config.yaml
num_hidden_layers: 9
rope_fraction: 1.0
init: "orth"
lr_mult_down: 3.0
MLP neurons of a small language model. Each row is named by its layer, matrix (down: output weights) and neuron, and shows model dimensions 128-223. Each number is 50 + 15 x the weight over its row's rms, rounded and kept within 0 to 99. A neuron's up and down rows have the sign that makes its largest values positive.
A block is one neuron, or neurons of one layer that tend to fire together. After each block is what it responds to, as a language model described it from the Wikipedia text at the highest values.

L3.down460:38 09 53 55 46 45 69 64 10 31 57 65 43 75 32 69 58 40 38 57 62 85 52 45 29 63 41 55 40 55 64 61 33 54 50 38 60 51 70 52 17 65 67 60 65 61 34 40 51 50 35 60 39 49 61 39 65 63 60 25 46 47 54 67 54 48 41 40 28 43 35 29 50 47 72 47 42 40 55 76 53 42 67 59 60 19 60 47 97 48 60 43 47 59 49 66
Responds to: Early word-fragment pieces

L3.down244:28 79 46 56 74 40 20 55 39 52 29 19 47 63 56 26 56 69 44 51 33 79 40 73 58 69 46 14 64 24 36 44 43 53 46 57 37 61 55 48 56 83 80 85 23 76 84 47 49 41 40 45 66 77 58 66 66 71 62 37 68 42 42 25 34 41 41 79 30 36 53 60 56 56 43 49 31 50 47 48 27 60 50 58 51 70 58 48 58 25 46 48 43 19 45 40
Responds to: Intra-word hyphens and dashes

L5.down43:49 31 67 58 32 38 46 52 41 62 53 47 68 64 66 53 26 62 54 56 54 46 50 46 37 46 41 48 64 50 40 54 48 56 49 33 46 75 42 66 45 20 13 36 44 54 65 31 39 77 47 36 68 61 43 39 73 58 37 40 60 33 40 41 43 82 22 48 24 43 57 45 66 55 47 68 65 60 35 58 67 37 45 46 34 35 46 46 61 28 47 51 71 52 43 67
L5.down154:36 28 42 34 57 66 16 44 52 26 44 61 46 73 67 40 42 49 66 52 34 54 56 61 88 37 65 64 39 45 52 44 35 51 14 56 34 51 30 50 59 55 44 57 51 55 13 47 52 73 91 28 59 42 51 19 56 85 57 69 53 36 36 37 47 39 52 75 23 68 44 49 39 59 53 40 66 39 51 45 44 18 71 57 45 29 83 76 43 73 62 56 65 32 46 52
L5.down223:37 54 67 31 80 25 56 31 54 57 55 44 54 36 35 35 18 47 41 26 78 63 52 13 27 60 51 75 51 84 55 34 57 23 42 67 66 43 36 53 41 54 50 61 39 33 49 50 69 52 38 59 37 47 37 75 54 52 53 51 44 32 62 50 40 36 64 49 41 47 23 53 50 43 37 65 68 71 28 62 53 44 61 64 37 30 50 15 69 44 63 56 58 67 32 55
L5.down363:38 63 45 72 83 62 55 62 32 61 37 16 43 53 52 68 47 62 38 59 54 48 46 89 25 68 60 56 56 37 41 29 60 42 67 39 33 65 46 59 37 55 44 58 52 53 44 57 21 60 57 39 16 76 55 27 63 81 48 55 37 62 63 28 55 45 66 46 53 25 30 30 47 63 27 48 43 55 51 54 41 37 38 73 28 45 45 58 44 41 60 48 56 41 37 41
Responds to: Word-initial fragment pieces

L6.down47:50 69 81 36 61 38 32 36 45 41 53 45 67 54 39 39 66 47 45 56 57 39 29 46 63 57 76 40 49 66 58 48 44 51 65 50 58 70 46 49 30 48 89 39 48 57 52 59 74 34 42 74 57 51 21 44 10 59 49 65 45 50 57 25 42 39 62 70 50 56 25 43 67 35 30 64 56 43 48 50 83 48 52 16 44 49 59 61 60 58 84 39 37 63 71 37
L6.down174:56 56 75 39 67 57 43 43 57 13 60 50 38 34 33 48 61 56 23 42 20 00 52 58 37 39 43 52 53 37 58 47 32 66 61 70 38 33 48 50 41 63 51 40 24 56 46 54 74 54 46 40 61 62 27 59 53 52 57 76 56 51 60 32 33 99 55 45 59 38 58 55 55 23 31 50 64 57 68 54 53 50 43 71 48 59 41 74 53 58 42 48 66 39 59 52
L6.down229:43 25 30 72 59 74 64 47 33 49 56 54 57 45 41 54 45 38 75 58 83 58 64 54 53 43 17 50 52 44 53 51 61 54 28 55 34 27 42 56 27 43 04 62 44 45 31 54 33 88 53 68 59 34 32 65 31 99 67 56 74 36 46 70 33 62 44 26 60 52 25 42 76 61 31 43 64 38 47 35 63 53 41 50 52 79 54 50 70 65 46 50 70 17 46 29
L6.down240:67 48 68 36 62 51 38 37 43 36 38 24 46 41 54 50 42 56 40 74 40 00 24 36 82 60 63 44 28 52 40 45 64 50 42 55 66 47 35 42 50 51 33 29 49 53 55 50 56 46 44 43 28 62 33 54 62 38 35 50 45 79 46 18 51 48 43 36 65 55 69 44 45 57 48 40 26 30 46 78 40 69 11 21 61 38 44 47 31 53 63 65 48 71 42 28
Responds to: Plural noun endings

L5.down141:41 61 52 25 34 76 67 70 63 16 55 50 64 43 57 49 53 59 82 36 46 13 63 45 47 41 49 38 54 32 43 75 54 43 40 61 42 59 43 59 45 49 65 06 48 36 42 39 19 37 53 41 68 57 62 31 44 56 35 84 27 65 86 57 64 27 59 80 46 42 44 65 51 56 66 40 61 57 51 50 74 39 47 83 29 57 47 48 56 57 50 38 42 76 31 55
L5.down222:47 50 55 50 33 55 53 35 33 37 42 70 33 61 24 44 61 32 70 34 36 08 27 66 50 60 78 57 39 38 53 37 28 69 86 47 43 61 36 60 35 43 70 39 55 71 50 50 39 69 33 41 47 44 85 42 39 36 47 50 09 46 61 56 76 43 42 20 64 54 46 51 44 72 70 61 66 24 55 38 62 34 51 62 62 44 44 52 51 48 62 64 44 34 37 62
L5.down258:45 38 71 58 32 33 81 78 52 48 45 62 48 41 35 55 51 57 52 57 07 54 45 70 51 32 41 37 46 57 47 22 55 68 53 64 51 32 63 35 63 41 41 34 67 33 63 64 34 45 43 55 45 45 64 55 61 46 13 51 71 54 36 68 57 66 47 27 52 69 47 12 57 52 50 65 58 55 57 60 59 35 54 65 26 56 81 37 27 50 36 48 65 46 42 58
L5.down477:59 37 15 57 34 48 43 37 53 37 33 63 38 30 59 57 76 52 34 59 51 00 21 52 24 36 61 65 73 34 66 54 56 56 50 59 48 63 51 66 62 51 45 45 38 43 62 49 46 55 45 47 38 38 17 53 55 56 39 49 46 53 55 53 68 36 39 58 38 51 30 53 60 66 73 56 43 76 54 82 37 55 40 62 49 57 35 49 63 31 54 32 50 68 49 48
Responds to: Proper-name final pieces

L3.down216:28 52 75 27 61 33 79 63 49 64 67 75 38 64 48 65 33 49 69 58 47 00 56 69 58 47 63 33 41 54 37 57 52 53 43 50 45 59 42 31 56 50 55 55 48 52 67 59 15 45 33 50 62 72 64 54 42 43 62 55 28 63 50 80 77 06 56 61 43 33 54 62 50 15 49 19 63 44 24 58 49 46 65 52 57 28 51 34 26 36 44 74 58 61 40 56
Responds to: Paragraph break before section

L3.down411:55 49 70 57 42 45 39 57 46 57 52 63 37 43 28 47 45 52 73 45 41 37 40 36 36 57 39 44 52 33 58 44 71 37 60 76 38 37 23 50 48 57 50 55 44 65 41 66 25 51 45 40 43 68 35 56 67 77 55 46 35 72 46 66 55 57 36 57 46 39 43 35 20 18 62 61 53 56 70 52 38 46 49 68 50 60 42 52 58 73 57 46 80 38 63 39
Responds to: Plural-ending word pieces

L3.down377:79 42 43 50 46 38 35 69 49 73 57 79 53 69 49 87 27 48 57 26 39 67 66 27 73 53 53 44 52 34 15 39 62 62 57 52 25 63 53 52 66 69 59 44 59 64 49 47 56 57 61 57 39 53 56 37 80 58 10 73 41 63 43 38 51 63 46 48 57 51 33 45 56 79 46 52 39 53 60 37 63 47 62 53 10 54 41 59 60 22 26 19 71 58 31 66
Responds to: Proper-name final pieces

L6.down18:58 35 58 56 31 52 45 71 50 57 42 47 58 37 37 50 39 55 54 87 62 17 66 80 81 43 54 38 63 54 59 59 69 54 48 65 65 81 50 29 31 41 69 83 62 43 49 65 42 41 62 32 64 24 54 58 34 22 51 72 29 45 25 88 65 56 52 63 47 42 33 41 43 57 39 46 58 45 67 31 49 70 58 61 66 56 84 33 48 55 65 50 58 39 38 50
L6.down94:57 21 63 38 57 65 61 41 45 50 53 42 53 39 35 30 71 65 57 52 58 13 25 69 54 49 37 35 47 24 55 19 38 69 63 81 68 52 43 44 46 84 22 36 56 67 34 58 47 83 59 39 63 54 51 48 51 55 46 66 49 77 55 40 39 40 66 47 46 48 47 42 50 34 66 65 60 39 57 49 44 48 36 75 65 48 26 61 33 53 69 53 57 42 43 27
L6.down103:81 37 50 53 26 40 28 55 54 51 31 52 63 45 26 43 72 43 38 64 35 61 37 82 58 44 54 41 53 61 54 64 28 32 42 62 53 47 55 66 74 64 40 38 42 56 54 41 46 45 59 58 35 63 69 81 27 38 87 61 55 27 18 50 37 35 48 47 67 29 42 56 29 49 51 35 48 47 76 35 70 54 38 67 32 54 51 48 63 42 61 44 59 80 39 71
L6.down210:66 56 86 47 55 66 55 59 31 39 14 56 37 65 53 55 50 60 62 77 58 43 28 32 60 69 19 60 52 58 37 59 30 53 47 51 52 49 68 36 57 44 36 45 65 43 51 57 41 36 36 52 47 61 63 78 53 50 40 64 36 60 40 42 80 75 36 62 63 89 58 46 37 56 56 67 70 43 55 80 51 51 61 50 44 73 56 54 62 54 44 64 58 55 69 47
Responds to: Proper-name final pieces

L6.down71:53 62 68 33 83 54 68 35 56 59 37 76 59 43 66 73 46 49 57 40 52 45 59 39 42 25 39 43 67 44 49 20 77 86 54 81 51 44 60 64 37 79 77 60 42 25 40 46 38 68 62 51 61 43 39 49 62 55 70 31 61 44 44 44 67 36 56 40 47 69 55 52 42 49 25 60 56 66 54 38 67 40 67 56 41 46 76 65 41 74 28 49 45 48 43 30
L6.down280:43 51 44 41 37 38 49 68 65 55 37 55 55 36 43 42 83 52 58 26 29 45 75 61 66 50 47 36 39 40 51 58 56 48 31 66 43 63 41 36 44 38 49 50 52 42 73 64 89 54 42 51 29 56 60 82 62 56 49 52 48 26 49 36 29 61 87 39 58 88 57 78 44 58 45 53 67 67 70 70 78 42 60 64 44 51 64 59 67 51 42 37 52 48 51 46
L6.down407:32 46 58 54 33 43 68 63 47 41 50 43 62 64 57 46 59 22 49 55 23 43 53 67 43 53 44 50 59 19 53 40 62 44 68 58 21 75 60 64 50 63 68 63 58 28 54 34 46 47 36 29 45 54 47 49 50 40 09 34 81 67 57 24 27 62 36 50 32 38 39 31 38 40 55 40 43 63 43 44 50 39 25 80 43 65 50 92 52 40 48 24 66 53 29 47
L6.down431:54 59 86 60 49 88 42 71 27 59 53 68 55 69 61 37 43 40 71 45 47 00 24 51 44 37 49 80 74 37 73 54 68 60 33 64 36 42 49 54 25 62 72 60 56 48 44 53 24 52 45 25 55 56 61 38 23 79 37 64 42 36 63 46 20 43 30 52 34 52 40 76 47 41 56 70 39 70 55 49 30 49 32 60 35 42 72 69 46 34 60 76 60 47 38 36
Responds to: Track-length colon, word fragments

L5.down20:27 49 66 44 57 72 26 35 36 32 35 57 52 59 88 66 33 32 39 52 47 26 39 54 62 44 58 46 30 62 61 66 50 55 67 33 29 25 37 61 60 48 58 41 68 27 66 53 76 56 51 52 37 87 33 36 53 24 46 53 64 59 47 58 64 54 58 84 75 34 50 54 52 49 60 48 78 71 55 56 67 45 50 60 63 69 33 21 40 72 77 50 70 52 51 45
L5.down42:20 55 58 40 32 69 26 45 47 56 38 57 68 70 45 39 54 41 57 40 56 53 38 51 28 28 34 52 61 48 58 50 31 34 74 51 14 40 80 46 64 70 51 40 45 59 34 40 68 63 60 51 41 45 49 55 54 44 53 57 21 68 43 39 31 59 58 50 36 70 65 54 61 48 57 37 38 33 47 46 52 28 45 47 72 33 76 41 78 60 58 55 70 58 69 52
L5.down221:33 72 42 34 33 33 58 66 54 72 54 71 51 34 58 82 62 38 33 61 42 26 63 41 52 38 49 63 41 60 53 30 46 76 46 51 33 43 67 47 41 47 72 50 26 63 42 75 80 53 43 49 52 60 32 58 40 56 63 81 57 34 54 66 54 38 31 66 75 52 49 46 64 51 31 29 48 42 51 58 43 36 62 55 61 46 54 60 43 75 69 69 48 53 58 50
L5.down426:49 63 55 50 43 47 40 50 71 51 68 65 38 64 55 72 47 39 48 68 76 47 66 85 22 66 31 56 74 50 47 73 36 52 81 50 42 66 81 66 32 46 55 46 21 43 21 61 70 28 59 42 13 61 52 75 44 48 72 35 53 75 63 52 66 43 55 42 44 48 48 20 56 81 61 39 57 41 26 41 50 78 69 45 69 47 38 83 48 50 51 58 53 63 50 54
Responds to: Opening quotation marks

L5.down32:35 40 18 48 11 32 40 46 56 59 49 56 56 77 44 55 62 56 59 26 48 15 48 42 62 49 45 37 40 56 60 65 61 34 79 71 29 35 40 64 00 46 35 67 45 48 67 44 70 77 37 54 73 33 52 65 84 55 38 37 51 15 41 46 56 60 46 57 39 49 66 51 32 70 30 57 55 61 53 56 54 57 49 51 58 36 68 57 49 42 63 52 46 64 39 49
L5.down237:62 41 17 43 47 45 26 58 62 56 46 17 59 50 43 44 55 49 65 70 51 32 39 60 38 33 56 51 55 51 52 56 25 38 38 54 43 51 66 43 47 25 43 30 38 50 41 52 46 48 32 62 20 44 55 54 49 40 11 20 58 24 80 53 39 55 56 58 19 59 55 67 29 89 40 45 70 79 50 59 38 55 40 19 66 52 43 48 80 50 43 56 54 48 44 72
L5.down320:49 30 69 62 48 43 42 53 70 62 46 29 65 57 61 69 47 53 74 42 42 74 44 58 61 54 65 61 67 43 71 43 42 64 69 47 61 74 52 74 59 46 44 40 54 45 51 55 72 62 66 56 61 47 78 63 44 50 57 54 47 41 71 43 49 61 65 31 65 66 67 54 58 34 80 82 61 85 48 50 34 34 50 82 58 40 78 69 59 38 28 43 61 58 61 61
L5.down491:44 83 37 57 55 69 52 50 53 49 53 21 27 67 54 25 47 42 53 40 62 76 70 71 63 69 60 44 50 34 42 81 65 57 71 65 54 23 76 38 56 41 59 73 41 51 37 68 43 31 44 66 65 66 71 46 44 73 61 68 61 59 60 62 47 61 52 50 43 83 69 70 56 41 52 55 56 45 60 79 17 60 77 66 43 47 23 78 39 80 62 50 41 32 43 56
Responds to: Separators inside numbers

L5.down108:54 30 54 51 46 63 47 27 43 70 66 37 47 55 30 41 48 55 53 35 14 34 42 33 46 69 33 44 49 45 65 83 44 43 53 64 28 08 43 25 52 57 55 50 35 42 40 81 40 56 31 36 38 44 50 52 46 63 46 56 44 68 43 52 28 99 33 65 48 51 39 32 47 57 51 52 56 56 46 54 51 44 73 86 33 74 26 49 60 44 46 74 42 51 90 48
L5.down174:64 57 45 46 56 61 21 59 60 39 59 40 66 53 37 46 53 62 43 74 31 18 66 50 51 47 53 69 66 59 43 54 81 46 40 34 54 36 77 56 55 48 08 53 46 35 54 55 46 25 73 45 84 37 54 58 56 70 37 47 34 38 32 37 30 23 42 64 47 42 77 64 35 26 71 31 45 27 48 55 28 32 38 43 71 63 45 58 44 29 49 68 36 47 49 50
L5.down288:74 40 52 39 24 60 42 54 71 35 75 46 64 34 27 31 66 36 54 32 44 00 53 47 51 74 23 60 30 47 35 72 40 69 25 56 45 35 52 68 60 52 75 38 56 19 31 53 56 40 46 50 28 56 41 45 53 56 65 64 57 35 48 30 55 38 48 92 67 34 61 32 47 28 41 60 58 69 57 44 60 48 68 32 58 51 64 77 77 58 45 65 72 53 45 70
L5.down458:36 60 56 51 64 38 62 70 43 37 51 60 34 40 62 47 51 43 57 58 54 47 75 41 20 26 23 34 65 51 46 35 34 73 61 39 48 46 51 42 35 60 45 72 62 34 48 39 48 48 37 61 47 71 48 65 64 51 49 01 55 56 44 64 56 14 84 44 48 58 18 41 72 44 36 63 70 68 64 43 40 45 79 45 42 79 46 46 54 45 52 57 68 56 54 53
Responds to: Word-final suffix pieces

L6.down112:58 36 45 40 56 62 49 47 79 50 41 57 54 61 33 45 32 66 54 66 51 50 17 42 22 32 57 72 73 55 66 28 64 55 60 58 47 45 58 49 30 46 53 24 55 49 59 48 35 59 52 49 68 51 65 59 56 57 44 44 31 80 32 64 53 58 58 45 46 51 47 68 56 60 52 50 30 28 70 62 59 64 71 69 51 60 48 46 67 37 57 34 63 55 57 55
L6.down113:43 37 43 52 21 47 38 63 51 72 26 80 65 70 44 22 48 72 40 54 55 41 67 27 46 26 38 42 50 66 72 44 60 41 36 55 55 73 60 28 15 53 41 51 45 60 38 52 38 46 37 49 48 70 45 44 59 46 28 63 60 52 24 51 29 65 49 45 40 71 38 02 64 57 64 26 36 60 50 31 56 64 30 36 66 54 57 53 47 35 39 64 56 39 63 39
L6.down117:43 46 42 32 37 51 64 30 39 54 34 53 46 42 56 64 72 36 11 29 53 26 52 52 45 57 53 57 41 30 26 39 59 59 74 58 52 59 69 56 53 57 17 59 42 58 63 29 66 59 68 50 46 66 44 32 50 53 38 59 30 49 04 62 45 66 72 47 56 00 46 41 26 48 22 70 57 55 42 49 51 39 77 46 49 17 71 50 41 36 72 65 47 63 53 41
L6.down370:44 35 52 43 63 61 41 49 64 44 34 30 72 51 58 35 51 57 68 50 51 22 57 34 74 35 50 31 51 66 52 74 52 58 47 37 79 47 51 45 50 29 47 48 56 41 56 30 57 45 36 61 60 20 47 34 58 62 60 58 55 31 31 56 23 54 18 61 50 62 57 26 84 35 31 41 63 42 66 56 78 56 76 11 23 68 23 54 50 34 48 46 54 56 40 68
Responds to: Table row ends, highly predictable continuations

L6.down201:56 52 57 67 83 40 59 69 67 77 53 78 22 45 31 42 35 40 29 46 45 73 25 36 52 67 61 86 42 46 56 73 66 44 66 48 83 44 40 31 39 73 57 37 79 43 57 46 63 51 33 41 52 21 65 19 62 27 56 73 59 61 61 57 53 61 34 38 83 32 39 41 67 40 30 24 51 39 60 34 87 41 46 60 45 50 92 46 52 77 50 21 55 29 46 42
L6.down353:83 45 55 43 72 44 80 37 64 30 53 39 61 34 33 08 50 49 57 56 56 38 43 70 66 39 60 45 57 62 56 35 51 55 47 48 52 50 47 47 82 43 58 66 52 15 41 32 72 53 23 74 36 53 55 84 59 37 34 64 52 42 63 67 53 47 36 39 57 31 48 39 45 72 51 42 52 50 36 55 36 24 57 83 46 62 38 60 45 43 78 41 38 52 51 58
L6.down465:46 60 63 40 59 54 24 56 58 66 45 28 49 66 89 32 34 13 34 52 35 44 60 33 44 44 65 35 73 30 80 67 53 34 56 55 56 61 55 33 58 45 48 83 36 80 74 53 38 42 51 53 59 31 66 63 49 69 52 33 48 48 75 52 47 99 52 77 67 60 67 56 44 68 45 55 33 39 78 27 57 50 34 38 63 61 39 43 49 43 63 75 38 22 59 32
L6.down475:53 69 68 45 75 47 28 76 54 43 53 61 62 64 35 40 65 82 34 43 49 55 17 35 39 43 23 51 39 32 52 49 47 60 30 42 66 36 50 46 54 57 75 67 43 84 53 56 85 62 33 42 40 60 46 26 44 54 61 48 52 69 16 30 50 73 22 61 39 47 60 35 31 31 56 54 16 63 39 45 67 74 39 50 30 56 09 38 50 46 35 44 52 45 39 51
Responds to: Compound joiners and openers

L3.down221:36 56 57 42 48 70 53 47 39 43 67 58 34 66 44 37 52 58 53 66 47 59 44 64 46 65 67 69 50 17 45 57 57 58 57 39 58 54 54 58 39 52 73 84 38 63 52 28 51 54 57 35 45 33 25 50 17 43 70 33 60 81 46 54 63 49 61 38 63 99 43 64 18 28 41 61 84 72 29 47 70 56 68 40 45 41 56 36 34 58 27 39 33 52 57 51
Responds to: Brackets and word fragments